config.toml
n_kv_head = 5
vocab_size = 664
activation = "gelu"
attn_scale = 0.177
bias = "all"
tie_embeddings = true
init = "uniform"
optimizer = "muon_variant"
lr = 0.00691
lr_mult_o = 2.0
lr_head = 0.00766
warmup_steps = 200
final_lr_fraction = 0.1
seq_len = 512
train_tokens = 125400000
MLP neurons of a small language model. Each row is named by its layer, matrix (up: input weights; down: output weights) and neuron, and shows model dimensions 80-143. Each number is 50 + 10 x the weight over its row's rms, rounded and kept within 0 to 99.
After each neuron's rows, "fires after" lists the tokens most often just before its 100 highest values on Wikipedia text that the model never trained on.

L6.up317:48 52 23 56 43 44 53 73 47 44 55 30 52 54 62 34 42 60 63 62 36 43 46 50 58 56 57 50 46 39 40 53 60 49 47 38 49 63 46 40 43 48 59 49 36 36 40 66 67 49 48 59 46 48 43 47 61 63 34 49 81 58 60 58
L6.down317:49 58 64 47 39 38 74 40 45 23 56 61 71 55 61 46 39 39 47 58 61 52 46 66 40 43 55 51 44 57 56 49 51 52 54 48 38 62 69 52 62 37 45 44 55 39 65 56 56 56 52 33 57 58 73 49 44 51 44 28 59 58 55 54
fires after: " c", "and", "id", " the", " C", " K"

L2.up212:50 36 53 55 66 48 44 50 28 41 37 48 50 50 46 74 50 61 52 51 46 39 46 44 28 56 64 58 38 60 44 56 74 49 57 76 40 71 51 37 62 26 42 43 43 47 41 36 37 45 44 63 49 50 50 50 40 43 57 51 59 66 35 58
L2.down212:64 57 41 37 58 63 55 52 43 45 51 57 47 41 64 48 41 43 45 49 45 54 32 52 57 38 55 67 66 23 42 26 46 68 45 33 47 44 37 52 48 54 39 36 41 66 46 32 61 59 35 33 47 36 63 56 76 48 58 53 39 44 48 59
fires after: " as", "an", " M", " m", "s", " s"

L3.up390:39 55 51 59 54 61 33 74 72 44 51 49 37 60 41 53 23 61 32 47 43 62 43 50 47 54 46 43 52 49 57 60 53 66 50 56 49 53 61 65 52 50 59 44 47 60 60 63 60 52 48 45 62 51 55 52 56 53 63 39 28 35 61 53
L3.down390:56 51 37 61 55 46 53 58 39 52 42 44 45 58 68 53 45 59 43 54 67 58 37 44 47 49 48 41 64 59 56 59 52 65 51 60 55 45 54 43 65 45 43 49 71 52 48 50 58 47 49 34 44 29 49 48 44 47 57 44 57 68 49 49
fires after: " w", " E", " W", " J", " t", "t"

L8.up64:43 42 53 59 52 31 39 57 43 46 44 43 59 53 43 58 65 54 46 38 45 51 53 65 39 61 54 37 57 51 41 45 41 56 54 42 42 28 52 66 64 52 42 54 49 59 47 49 52 66 58 60 58 65 58 46 39 58 69 57 51 62 48 53
L8.down64:53 55 67 41 44 57 64 42 49 57 46 41 44 32 56 34 50 63 39 46 69 63 37 52 57 47 80 20 43 46 58 58 65 60 29 52 48 48 61 45 31 47 51 42 49 37 49 60 70 45 36 56 53 51 55 57 52 51 62 41 35 64 55 50
fires after: " be", " a", "–", " d", " re"

L3.up96:42 44 51 52 43 65 53 49 49 57 51 76 28 43 59 63 44 48 47 48 60 54 31 59 35 31 45 48 48 54 33 51 41 52 52 50 51 47 44 55 64 40 59 55 49 55 49 35 55 46 59 36 56 31 51 55 53 48 50 56 37 47 57 53
L3.down96:45 36 60 40 62 63 59 48 50 48 55 61 40 64 46 54 35 59 59 38 59 25 66 69 38 53 43 60 42 50 33 56 53 56 57 55 45 54 27 50 65 51 40 57 49 45 49 62 52 41 48 46 50 58 73 57 59 38 44 69 44 45 53 46
fires after: " S", " f", " F", " L", " l"

L10.up499:56 72 38 49 41 47 61 61 60 42 56 36 31 39 57 50 51 59 47 65 45 54 48 36 49 53 52 38 47 58 36 49 48 56 33 39 50 63 55 60 57 60 41 44 43 56 53 45 63 43 54 40 55 46 42 69 35 37 62 54 50 40 31 52
L10.down499:33 65 47 50 56 36 39 60 52 48 44 57 40 37 63 55 53 57 44 53 50 37 39 63 59 54 55 58 34 42 43 50 44 51 48 41 31 27 62 45 49 28 50 38 49 67 55 61 40 53 46 50 41 58 34 74 40 53 50 67 50 62 52 66
fires after: " re", "en", " b", "b", " d", " "

L6.up124:53 59 49 60 55 64 36 53 32 45 70 29 36 52 58 51 59 47 77 33 62 42 45 54 54 48 52 58 44 52 53 44 61 47 54 53 44 46 62 47 57 45 58 46 61 60 48 47 59 41 52 46 35 53 40 39 49 65 37 58 43 36 35 45
L6.down124:54 48 55 45 64 41 56 48 67 51 66 59 47 49 52 75 31 50 53 69 55 51 53 49 48 72 62 52 55 84 67 46 46 51 36 50 55 55 39 47 36 36 42 56 34 43 67 32 59 54 31 37 56 43 44 54 59 50 48 57 47 51 57 53
fires after: " c", " st", " g", "b", "er", "c"

L7.up106:49 61 51 49 28 46 46 46 51 73 38 43 52 52 41 54 49 58 39 47 67 48 56 54 46 46 38 30 35 49 62 49 41 35 49 48 49 55 51 57 38 33 59 55 43 46 46 44 64 51 69 53 70 52 52 49 48 59 52 67 60 61 65 53
L7.down106:54 42 59 33 39 32 53 52 37 43 62 38 63 39 50 32 55 46 48 46 37 47 27 53 50 58 46 42 54 56 42 56 46 69 44 57 57 45 57 60 60 42 57 41 57 58 56 67 35 40 65 49 59 57 63 28 26 50 55 60 41 64 49 55
fires after: "ri", " al", " l", " d", " de", " He"

L8.up446:53 48 54 60 53 49 37 47 51 34 50 58 68 53 50 73 55 53 74 46 63 50 29 34 63 44 34 51 53 47 65 38 69 50 48 45 52 63 58 50 40 43 43 51 52 68 59 63 38 48 52 41 43 49 51 42 44 50 40 38 51 37 47 63
L8.down446:39 49 64 53 62 54 47 67 50 59 53 46 62 59 54 48 58 54 46 50 42 62 65 46 26 48 58 56 39 61 54 41 53 54 72 55 47 48 49 50 44 68 51 48 61 68 51 73 40 44 45 51 60 42 34 58 58 48 44 35 38 47 44 39
fires after: " M", " d", " C", " v", " V", " D"

L2.up61:51 42 52 56 50 50 58 44 37 53 49 41 32 62 40 64 41 66 60 45 41 52 51 61 43 46 53 50 59 29 57 48 36 47 33 56 48 39 59 50 26 50 49 56 78 55 36 45 25 67 45 49 44 41 44 48 41 56 46 50 65 54 56 38
L2.down61:58 56 60 47 61 42 68 46 39 60 43 53 50 44 50 53 53 51 61 46 41 45 45 52 49 45 20 80 54 58 38 66 18 69 54 37 54 57 38 25 62 40 77 53 60 44 54 63 55 30 49 59 48 54 50 44 52 58 58 56 46 69 62 56
fires after: " ", " |", " f", "\n", " K", " F"

L6.up500:52 53 34 52 50 51 50 50 54 57 23 45 48 64 38 53 40 56 45 29 36 62 45 61 25 54 62 44 53 39 60 50 57 45 41 47 61 64 80 55 52 47 47 51 34 55 30 41 55 53 38 50 43 60 46 34 67 47 55 53 45 45 48 57
L6.down500:52 54 32 55 57 38 50 31 61 44 54 67 52 58 47 58 51 47 45 63 26 63 64 39 39 45 55 67 59 50 32 40 39 46 65 48 64 43 29 70 43 67 38 47 48 32 47 45 46 50 50 37 48 45 45 53 53 40 50 50 51 55 38 53
fires after: " in", " to", " In", " s", " h", " con"

L7.up499:60 37 42 53 64 43 43 54 39 50 45 50 56 69 47 62 37 48 63 54 36 64 67 45 51 46 42 62 45 51 49 62 57 49 49 46 59 63 64 51 52 35 68 23 46 52 45 44 51 59 55 58 45 54 52 35 41 54 43 36 69 42 51 49
L7.down499:54 58 54 59 29 49 58 51 57 44 56 16 45 46 33 55 49 53 58 53 32 48 44 52 45 47 57 34 48 53 58 41 32 38 51 44 39 58 40 60 50 62 33 54 54 41 42 36 57 44 59 48 30 58 49 60 41 58 70 48 54 59 35 49
fires after: "\n\n", " in", " m", " of", " =\n\n"

L8.up120:55 51 39 50 58 68 56 55 54 48 60 36 26 55 49 34 45 53 43 62 51 60 40 62 36 43 43 43 29 52 48 60 55 46 55 49 38 46 80 54 57 52 52 49 48 61 41 52 38 34 61 64 52 77 39 73 45 52 42 65 52 43 44 59
L8.down120:33 44 46 40 51 56 64 52 30 57 36 74 58 60 44 47 42 53 48 50 50 40 35 59 54 54 50 34 51 45 36 62 58 39 61 41 61 52 48 58 68 44 54 44 53 60 53 55 48 48 39 46 57 40 52 55 58 36 52 29 57 68 53 52
fires after: " t", "e", " c", " se", "t", " T"

L3.up195:46 32 47 45 53 46 47 41 73 49 53 52 39 48 39 32 45 49 63 63 52 53 65 70 49 46 28 46 45 50 60 49 40 58 32 59 56 75 39 53 42 48 52 48 62 41 61 70 41 65 58 29 49 44 56 47 58 53 47 59 52 40 37 58
L3.down195:39 60 51 44 44 44 57 51 41 54 57 35 58 41 44 35 37 46 58 31 53 59 60 56 44 51 33 60 63 41 53 53 47 36 48 74 40 55 53 36 65 69 66 46 49 53 60 46 67 66 37 56 45 34 67 41 25 27 44 46 41 42 53 40
fires after: " d", " D", " pro", "c", " W"

L8.up402:41 64 48 42 67 61 53 58 42 59 54 53 32 33 38 30 27 54 56 56 48 38 44 54 41 64 61 58 26 52 46 38 79 58 68 40 61 62 66 54 59 42 55 55 67 40 57 50 54 51 36 56 46 51 53 56 65 42 40 52 49 43 49 42
L8.down402:45 53 39 29 57 57 43 36 57 54 67 62 39 56 58 52 55 61 51 54 57 48 48 43 41 59 50 55 44 51 33 48 55 80 62 60 53 50 36 47 41 24 67 54 51 70 45 45 47 62 42 26 53 37 53 50 42 50 39 66 50 48 62 53
fires after: " the", " S", " s", " as"

L7.up114:41 55 50 51 49 46 47 44 44 47 51 38 63 44 63 42 49 66 59 62 54 42 57 50 50 39 43 32 55 51 54 69 51 48 47 57 48 47 52 34 50 65 39 58 43 50 31 45 70 50 44 57 43 54 56 60 40 46 38 56 34 38 51 55
L7.down114:51 44 30 49 55 50 58 53 62 52 35 52 55 24 44 59 44 35 52 55 49 37 50 63 64 27 46 59 60 47 48 51 53 42 53 48 70 51 49 45 51 52 37 63 37 42 48 43 33 55 57 60 63 52 52 47 57 46 53 70 27 18 55 52
fires after: " e", "l", "el", "m", "-", "a"

L2.up26:59 56 56 52 55 51 38 54 44 52 59 44 55 55 55 56 44 49 63 42 50 57 47 57 74 62 47 42 40 64 54 42 51 41 41 27 36 58 56 51 45 61 40 44 45 68 61 42 40 55 40 47 45 48 39 51 46 48 64 50 54 50 57 35
L2.down26:41 29 66 45 47 58 47 55 58 33 48 48 46 52 40 69 45 63 53 55 47 60 53 46 68 48 38 53 65 61 44 48 51 70 58 48 51 50 43 61 36 45 43 40 42 49 60 49 35 55 49 43 38 50 53 30 57 61 54 69 47 45 53 33
fires after: " b", "S", " B", " f", "m", " F"

L3.up57:34 47 49 43 38 52 56 67 48 50 55 35 36 58 37 52 50 55 61 48 41 62 35 51 57 44 38 67 31 57 54 58 50 46 50 48 41 45 68 56 41 38 42 50 52 40 45 74 41 62 46 47 51 62 38 60 43 45 54 48 50 49 41 53
L3.down57:42 45 67 53 51 57 46 44 45 56 55 44 57 50 72 59 57 48 54 47 40 59 61 34 49 67 55 60 51 38 56 60 34 66 42 44 42 51 53 36 58 73 59 29 42 56 56 59 70 61 47 62 44 50 37 57 48 55 50 44 47 52 52 32
fires after: " ", "t", " e", " f", "ur"

L7.up364:41 43 44 69 47 65 62 70 32 64 54 36 56 62 49 61 56 69 49 52 40 47 26 55 52 49 52 53 61 51 60 60 47 35 46 66 47 55 43 50 45 56 53 47 43 63 46 58 32 44 58 31 52 39 53 54 32 36 56 41 42 46 48 49
L7.down364:33 57 47 55 54 50 56 29 47 55 55 40 58 60 52 46 68 67 39 45 55 45 44 57 68 56 47 44 55 46 56 55 45 43 32 54 41 44 31 62 44 61 58 32 49 64 37 51 46 44 64 49 59 63 66 45 23 41 61 44 42 37 50 46
fires after: " ", "ro", " L", " F"

L6.up428:48 41 56 56 44 45 43 59 59 50 42 50 62 62 48 41 56 48 69 63 36 47 41 47 41 60 34 36 29 50 52 36 57 48 37 62 50 52 59 60 38 73 39 38 27 71 52 46 42 39 53 57 52 71 51 33 56 43 72 45 41 55 35 51
L6.down428:66 50 48 52 46 37 66 65 44 53 65 37 42 48 51 50 49 55 43 56 28 57 50 46 42 50 63 51 41 67 63 60 68 54 52 43 57 52 39 33 55 45 37 61 36 49 43 53 35 54 59 51 44 53 53 52 71 59 51 30 46 32 54 53
fires after: " m", " e", "el", "e", "al", " on"

L7.up481:57 51 50 45 48 54 49 39 50 39 56 56 46 54 44 40 57 63 43 56 51 48 40 46 53 58 37 53 59 40 59 39 53 48 41 52 62 55 55 54 52 53 48 60 30 51 43 55 62 42 64 42 49 45 39 54 39 55 34 43 61 49 54 70
L7.down481:61 65 55 53 53 54 52 42 46 45 41 57 51 69 19 67 58 37 72 50 43 58 67 61 39 52 56 51 52 57 51 60 57 50 61 56 51 63 61 67 48 48 34 28 62 45 49 59 47 45 46 40 34 58 29 24 45 53 32 50 69 49 50 41
fires after: "is", " d", " C", "al", " m", "t"

L7.up206:68 36 35 55 43 48 62 39 54 54 49 44 38 64 46 48 38 52 49 70 46 53 41 51 48 55 50 58 32 38 48 62 55 28 54 45 44 35 60 41 46 65 55 44 47 51 81 56 57 46 51 55 49 65 45 45 53 56 63 37 54 32 48 60
L7.down206:33 50 53 61 57 48 47 30 41 51 51 34 43 50 49 56 36 56 48 43 54 44 61 53 60 55 61 52 45 65 62 61 47 40 49 33 58 49 42 50 43 37 34 43 47 48 63 40 61 43 52 50 62 60 46 42 51 38 49 58 45 43 50 47
fires after: " C", "e", " T", " m", " E", " M"

L6.up414:44 41 32 62 65 49 48 48 64 57 60 52 43 41 48 27 42 54 42 41 72 37 55 33 45 68 54 62 50 54 39 61 55 53 49 48 31 54 76 59 51 39 69 49 64 33 40 60 53 48 56 53 58 62 49 57 52 56 49 35 46 58 35 39
L6.down414:36 60 48 37 67 52 38 44 46 46 47 44 63 55 39 27 47 50 63 62 23 56 52 52 45 54 27 40 51 52 46 46 39 43 66 54 53 52 60 61 64 52 60 33 51 52 51 63 55 57 48 46 54 47 58 53 54 57 45 35 66 53 38 38
fires after: " s", " S", " D", "und"

L8.up146:50 43 56 35 39 55 50 33 59 69 37 40 34 41 37 51 52 59 59 71 58 48 32 52 42 60 32 60 30 40 56 57 59 43 45 50 50 66 52 58 60 33 54 53 57 45 67 64 49 57 47 48 55 39 45 48 69 34 44 31 47 40 51 57
L8.down146:41 61 63 36 44 45 56 73 49 31 31 58 46 52 60 62 45 47 47 52 56 71 59 66 43 49 37 48 65 71 49 62 45 42 65 47 47 55 41 53 53 54 50 37 39 48 53 55 62 48 45 44 53 60 44 51 43 46 43 45 32 65 38 55
fires after: " m", " ", "s", "es", " M", " K"

L3.up149:45 39 54 59 40 61 70 66 43 65 52 52 51 53 56 63 50 45 38 53 80 48 34 60 46 54 47 43 28 51 49 35 47 33 57 61 67 66 53 53 61 40 44 44 51 63 62 60 54 40 54 41 52 47 66 63 39 53 46 51 41 58 58 43
L3.down149:55 45 51 72 26 48 47 49 68 35 58 49 54 65 47 44 57 65 47 45 34 47 46 54 59 47 58 56 40 32 54 61 50 53 30 59 43 33 39 32 39 47 46 64 41 43 66 48 48 44 49 48 48 68 51 55 64 57 45 50 44 61 39 38
fires after: " b", " ", " f", " S", " F", " B"

L3.up425:55 44 64 41 37 49 51 66 52 63 64 43 39 40 51 37 49 53 62 50 61 47 48 44 50 54 32 46 61 43 41 68 55 53 48 46 39 58 56 52 38 51 48 51 65 48 37 60 61 60 49 37 50 48 34 59 59 38 55 45 56 46 54 52
L3.down425:57 40 67 38 42 47 40 61 57 35 66 37 52 47 33 56 46 65 43 70 43 67 51 54 32 40 46 39 44 49 44 46 57 34 47 61 50 36 59 45 52 39 48 54 71 54 59 40 49 41 42 34 48 49 51 45 52 40 53 33 46 32 59 57
fires after: "ire", "ru", "un", "in", "v", "ec"

L8.up246:55 47 54 62 50 59 49 46 42 56 37 56 66 67 43 57 48 46 61 50 41 55 58 36 59 47 30 45 42 42 41 40 52 47 55 53 71 53 54 55 57 58 48 59 33 43 53 61 51 48 47 43 63 57 47 33 38 66 31 33 37 46 49 50
L8.down246:49 34 50 51 47 34 39 49 67 42 45 50 57 60 42 65 62 33 57 51 47 72 50 54 53 52 59 58 43 74 49 48 40 46 51 44 44 49 48 50 42 67 53 47 50 44 39 45 60 43 54 44 59 44 62 22 49 45 72 45 68 31 58 51
fires after: " d", " m", " ", " h", "ou", " Ch"

L2.up412:23 56 26 63 39 59 46 52 48 55 51 45 33 62 58 61 44 45 51 59 26 61 32 60 49 53 57 51 36 47 47 34 48 46 52 49 41 52 53 51 51 49 54 46 60 50 59 64 52 50 46 53 45 48 49 45 48 53 56 42 77 52 39 58
L2.down412:60 47 58 56 52 46 38 60 50 40 43 61 47 51 48 66 53 51 53 41 43 64 59 52 48 61 57 55 49 57 51 48 61 32 57 63 47 53 63 40 39 35 45 52 59 44 56 42 44 63 58 62 53 45 31 56 38 43 58 46 61 34 61 47
fires after: " f", "w", " C", "C", " F", " c"

L2.up38:28 52 43 60 48 54 66 54 68 39 68 58 39 64 44 56 43 47 57 44 52 46 30 59 43 64 64 37 42 54 34 41 41 36 51 67 38 57 64 50 52 60 24 46 48 58 41 57 37 33 39 46 39 52 48 56 41 48 53 39 69 60 47 46
L2.down38:60 52 51 60 46 48 44 43 48 38 51 55 63 47 45 49 46 49 57 44 27 67 49 56 45 37 40 55 42 54 29 67 58 57 50 44 29 73 43 34 47 32 48 47 39 41 51 41 34 72 45 53 59 54 46 50 53 59 58 63 40 75 80 45
fires after: " |", " F", " f", "ob"

L8.up362:60 65 69 54 51 46 57 60 48 39 37 63 45 70 43 51 35 46 54 56 55 68 38 49 69 56 56 41 59 52 48 46 51 46 60 48 58 56 50 57 66 49 40 44 43 61 67 50 41 39 46 23 33 60 36 42 51 45 57 33 62 50 50 34
L8.down362:36 48 46 63 47 46 69 40 44 62 55 36 50 50 62 28 46 60 34 47 71 48 58 48 43 52 49 44 52 37 50 44 33 35 53 42 67 49 46 54 37 62 38 57 61 57 51 50 42 42 52 46 62 39 49 27 40 60 50 41 43 37 56 51
fires after: "a", " M", " B", " Al", " F"

L2.up25:43 31 51 46 63 46 39 63 54 45 55 50 46 49 57 66 38 65 50 56 69 71 39 35 45 59 54 61 53 44 46 37 53 40 43 55 37 39 47 26 47 53 59 54 51 62 48 48 57 52 45 43 42 37 54 46 61 55 47 45 59 67 51 44
L2.down25:39 48 46 45 66 58 46 59 54 53 58 64 49 46 56 54 31 53 50 54 38 74 20 52 66 55 22 59 48 53 46 45 56 41 35 54 47 62 74 60 54 53 57 46 47 56 54 35 69 40 49 65 51 58 38 53 51 49 48 56 49 47 50 51
fires after: " w", " m", " W", " St", "e"

L3.up85:55 44 64 50 60 63 47 43 51 56 48 43 55 59 77 52 59 71 53 47 53 54 64 60 47 57 58 53 51 62 64 42 33 43 61 57 47 50 65 52 46 44 45 41 41 43 44 54 54 38 39 49 36 39 52 51 37 40 51 42 41 64 65 49
L3.down85:48 61 67 43 68 50 43 39 26 49 55 62 50 55 44 54 54 48 45 50 57 39 41 80 49 49 67 43 69 43 60 37 40 57 53 48 52 64 57 47 29 63 48 49 49 47 56 56 54 23 57 38 43 53 60 61 61 46 56 51 63 51 48 44
fires after: " J", " S", " f", " r", "a", " V"

L2.up310:48 43 45 56 27 57 75 64 61 48 49 38 60 46 54 61 45 39 59 53 48 53 40 68 49 57 60 63 52 45 40 43 59 55 49 77 51 62 34 60 63 42 51 49 59 53 49 50 37 43 47 39 62 65 42 56 59 62 47 47 37 47 35 53
L2.down310:51 43 39 38 53 60 56 35 47 50 42 55 39 62 48 37 65 45 44 48 46 58 49 47 59 49 53 51 44 24 45 49 55 66 55 53 41 48 47 52 49 55 45 39 41 47 43 43 47 53 49 44 59 58 35 32 59 67 26 34 46 50 71 42
fires after: "et", " ", " b", " t", " T", "n"

L7.up253:64 49 61 58 54 46 38 63 39 40 43 65 55 50 50 57 65 39 60 27 54 58 53 38 56 45 57 51 38 38 60 54 51 57 49 63 44 45 54 46 54 53 58 57 61 55 51 50 66 48 55 48 36 57 43 41 60 49 57 33 33 49 30 53
L7.down253:59 54 47 37 72 60 63 43 36 48 49 53 45 36 55 60 49 34 57 83 42 17 27 52 57 49 53 48 39 48 51 55 60 65 57 53 60 41 47 55 51 44 53 63 44 50 49 37 64 40 39 50 54 62 54 56 42 35 60 53 34 39 61 36
fires after: "u", " C", " c", "c", "ow"

L3.up347:51 53 41 49 47 51 49 56 57 53 69 35 52 45 46 45 18 42 44 56 25 49 58 27 41 45 41 61 53 54 57 51 65 54 68 52 58 43 21 47 57 54 49 43 48 70 50 62 46 53 55 46 46 67 54 57 47 33 58 27 48 51 38 57
L3.down347:36 41 47 40 69 52 57 58 46 70 41 43 44 63 41 56 49 58 45 50 66 67 57 47 44 48 57 46 46 33 64 49 58 41 31 40 46 51 51 56 43 78 52 42 55 44 32 58 41 48 66 59 30 29 46 33 64 36 55 57 44 58 40 53
fires after: " w", " r", " was", " is", " W", ")"

L8.up409:50 47 49 43 63 45 54 45 36 61 45 52 35 43 62 67 53 41 50 49 42 43 53 60 51 60 30 43 42 75 67 51 57 47 51 36 48 51 44 58 26 50 59 49 44 49 48 51 65 36 53 56 34 42 40 54 49 56 60 61 44 44 50 45
L8.down409:48 48 54 37 46 69 51 51 54 47 62 58 57 48 67 61 37 49 47 62 43 49 65 62 59 36 40 46 58 54 57 37 45 52 41 43 58 52 26 46 33 51 35 50 69 52 42 41 51 53 52 50 47 44 57 52 57 40 40 49 55 56 65 47
fires after: " S", " B", " N", " F", " s"

L3.up300:53 65 37 72 52 59 61 49 62 58 46 78 62 32 54 51 52 51 40 40 51 52 27 58 61 42 48 40 38 57 50 40 33 49 65 37 47 45 45 52 56 45 54 50 66 66 46 64 57 51 47 53 57 44 41 61 56 58 48 44 44 47 39 47
L3.down300:54 65 61 45 46 49 66 48 60 34 42 35 56 50 50 53 42 47 59 53 40 50 45 48 46 38 52 45 39 41 47 65 53 47 46 51 30 31 52 53 48 63 46 60 50 43 36 52 64 45 33 64 67 51 56 55 60 38 51 45 50 48 58 63
fires after: " A", " f", "ou", "r", " F", " E"

L3.up315:52 41 70 55 58 36 44 51 36 64 62 55 44 42 32 52 57 55 57 65 31 35 62 35 54 43 33 41 54 55 64 62 53 50 36 53 59 65 41 48 48 53 64 62 53 38 35 56 44 34 57 55 68 58 36 57 58 37 52 45 63 49 70 61
L3.down315:72 53 40 60 41 45 45 65 50 37 40 48 47 37 48 45 56 42 64 55 27 50 51 41 57 49 42 51 68 54 48 33 52 60 41 59 67 37 51 41 45 56 45 49 36 49 46 53 68 57 70 31 49 46 67 58 32 51 40 43 45 78 55 49
fires after: " M", ";", " pl", " St", " m", " as"

L2.up206:31 49 69 45 41 55 34 42 52 54 52 54 49 36 40 38 63 45 39 48 51 40 57 35 45 57 34 46 59 59 35 56 59 66 53 61 54 74 60 52 29 22 33 52 43 60 71 58 49 54 51 52 47 47 38 60 55 44 66 41 63 73 54 58
L2.down206:52 51 39 53 46 40 46 60 36 53 38 54 52 53 49 29 64 51 62 55 42 41 44 46 49 56 65 63 48 36 54 58 58 50 31 59 64 29 55 52 67 36 59 37 59 40 40 61 50 54 60 60 52 40 41 62 31 25 52 52 62 55 65 54
fires after: " S", " M", " J", " m", "r"

L7.up283:40 46 56 54 60 59 54 46 37 57 48 51 50 59 55 50 61 44 34 64 59 49 57 61 61 59 43 55 51 63 43 55 50 42 47 42 45 64 60 56 38 37 63 54 41 56 43 52 61 58 86 57 40 51 45 46 53 45 54 49 38 63 66 47
L7.down283:51 55 49 46 53 46 52 46 62 50 65 58 44 61 57 37 49 39 51 57 52 45 52 47 38 35 61 48 41 47 52 53 61 60 28 47 50 43 37 46 28 48 61 44 42 67 69 30 54 51 56 40 54 47 66 50 39 47 54 55 27 65 60 52
fires after: " e", " l", " d", "per"

L7.up173:47 45 47 69 41 62 52 49 45 49 54 71 43 61 39 45 49 47 49 54 50 56 35 71 47 42 42 40 61 53 67 53 55 57 44 46 45 43 53 44 49 42 56 53 60 48 53 47 38 40 51 53 46 39 44 60 50 46 64 37 62 42 66 52
L7.down173:48 51 40 52 54 61 66 55 40 72 49 57 55 54 51 51 49 31 60 39 59 37 43 44 47 32 29 59 52 53 68 63 39 58 67 67 58 53 59 47 48 52 60 54 44 46 35 43 39 52 44 35 57 41 48 42 63 52 29 44 57 59 67 60
fires after: " l", " f", " B", " F", " M", " L"

L3.up261:48 40 52 34 47 43 47 60 37 62 33 44 43 70 46 48 61 55 40 43 47 56 44 46 46 48 52 49 52 51 46 59 71 45 62 51 50 52 64 63 80 53 32 23 42 54 37 50 46 45 45 62 46 32 48 36 45 39 63 30 62 54 53 50
L3.down261:43 65 47 51 44 53 66 50 60 54 57 38 57 46 32 56 61 68 48 55 38 46 45 45 46 52 64 53 50 50 60 59 60 45 36 39 57 44 35 48 46 71 43 55 41 40 53 61 57 80 45 30 57 59 40 45 40 45 52 31 42 58 61 36
fires after: " m", " in", " S", " as", " to", "ite"

L6.up67:66 72 45 47 39 45 57 60 61 43 64 53 39 50 55 50 53 50 55 54 53 45 63 33 63 44 36 47 50 55 44 46 41 32 34 37 35 62 63 44 41 41 45 42 38 45 52 57 67 59 37 50 58 49 31 43 48 51 49 33 46 43 52 44
L6.down67:46 42 51 60 57 56 55 63 37 58 40 65 55 43 45 38 43 67 42 71 47 67 36 34 45 38 52 59 48 45 53 62 51 58 66 53 61 53 36 43 33 58 39 39 64 42 45 56 58 46 56 44 28 60 33 52 52 57 67 50 54 45 43 51
fires after: " d", " ", "in", "end", "en", "ain"

L7.up452:57 36 41 58 57 41 57 47 57 46 55 45 41 61 33 24 56 60 43 59 50 51 61 34 63 54 31 57 61 79 51 57 38 29 56 47 65 56 39 62 44 56 56 54 46 46 58 44 53 62 78 30 41 51 40 52 37 45 52 57 46 44 51 52
L7.down452:34 47 51 51 61 49 69 38 54 45 55 45 42 71 53 47 41 50 30 54 68 57 55 65 34 47 56 49 49 49 48 48 28 38 58 73 51 48 41 58 52 58 35 44 52 52 39 50 37 62 55 57 38 41 58 44 40 62 39 55 47 60 46 54
fires after: " d", " D", " re", "ate", "c"

L3.up495:65 52 57 61 42 46 28 57 56 50 41 43 46 52 56 45 41 40 61 42 41 53 57 48 44 49 31 43 48 44 52 41 57 54 51 50 49 59 28 62 33 54 63 55 37 75 59 57 45 43 60 47 53 42 56 54 29 46 59 52 48 35 40 71
L3.down495:57 26 51 58 47 56 43 51 12 54 42 62 38 53 46 57 40 57 64 54 60 38 39 59 64 59 48 46 54 54 48 53 54 57 46 47 56 48 46 37 59 57 56 48 63 44 48 64 68 61 45 33 43 51 64 45 36 45 54 49 55 44 53 45
fires after: "el", "c", " are", "ec", "al", " is"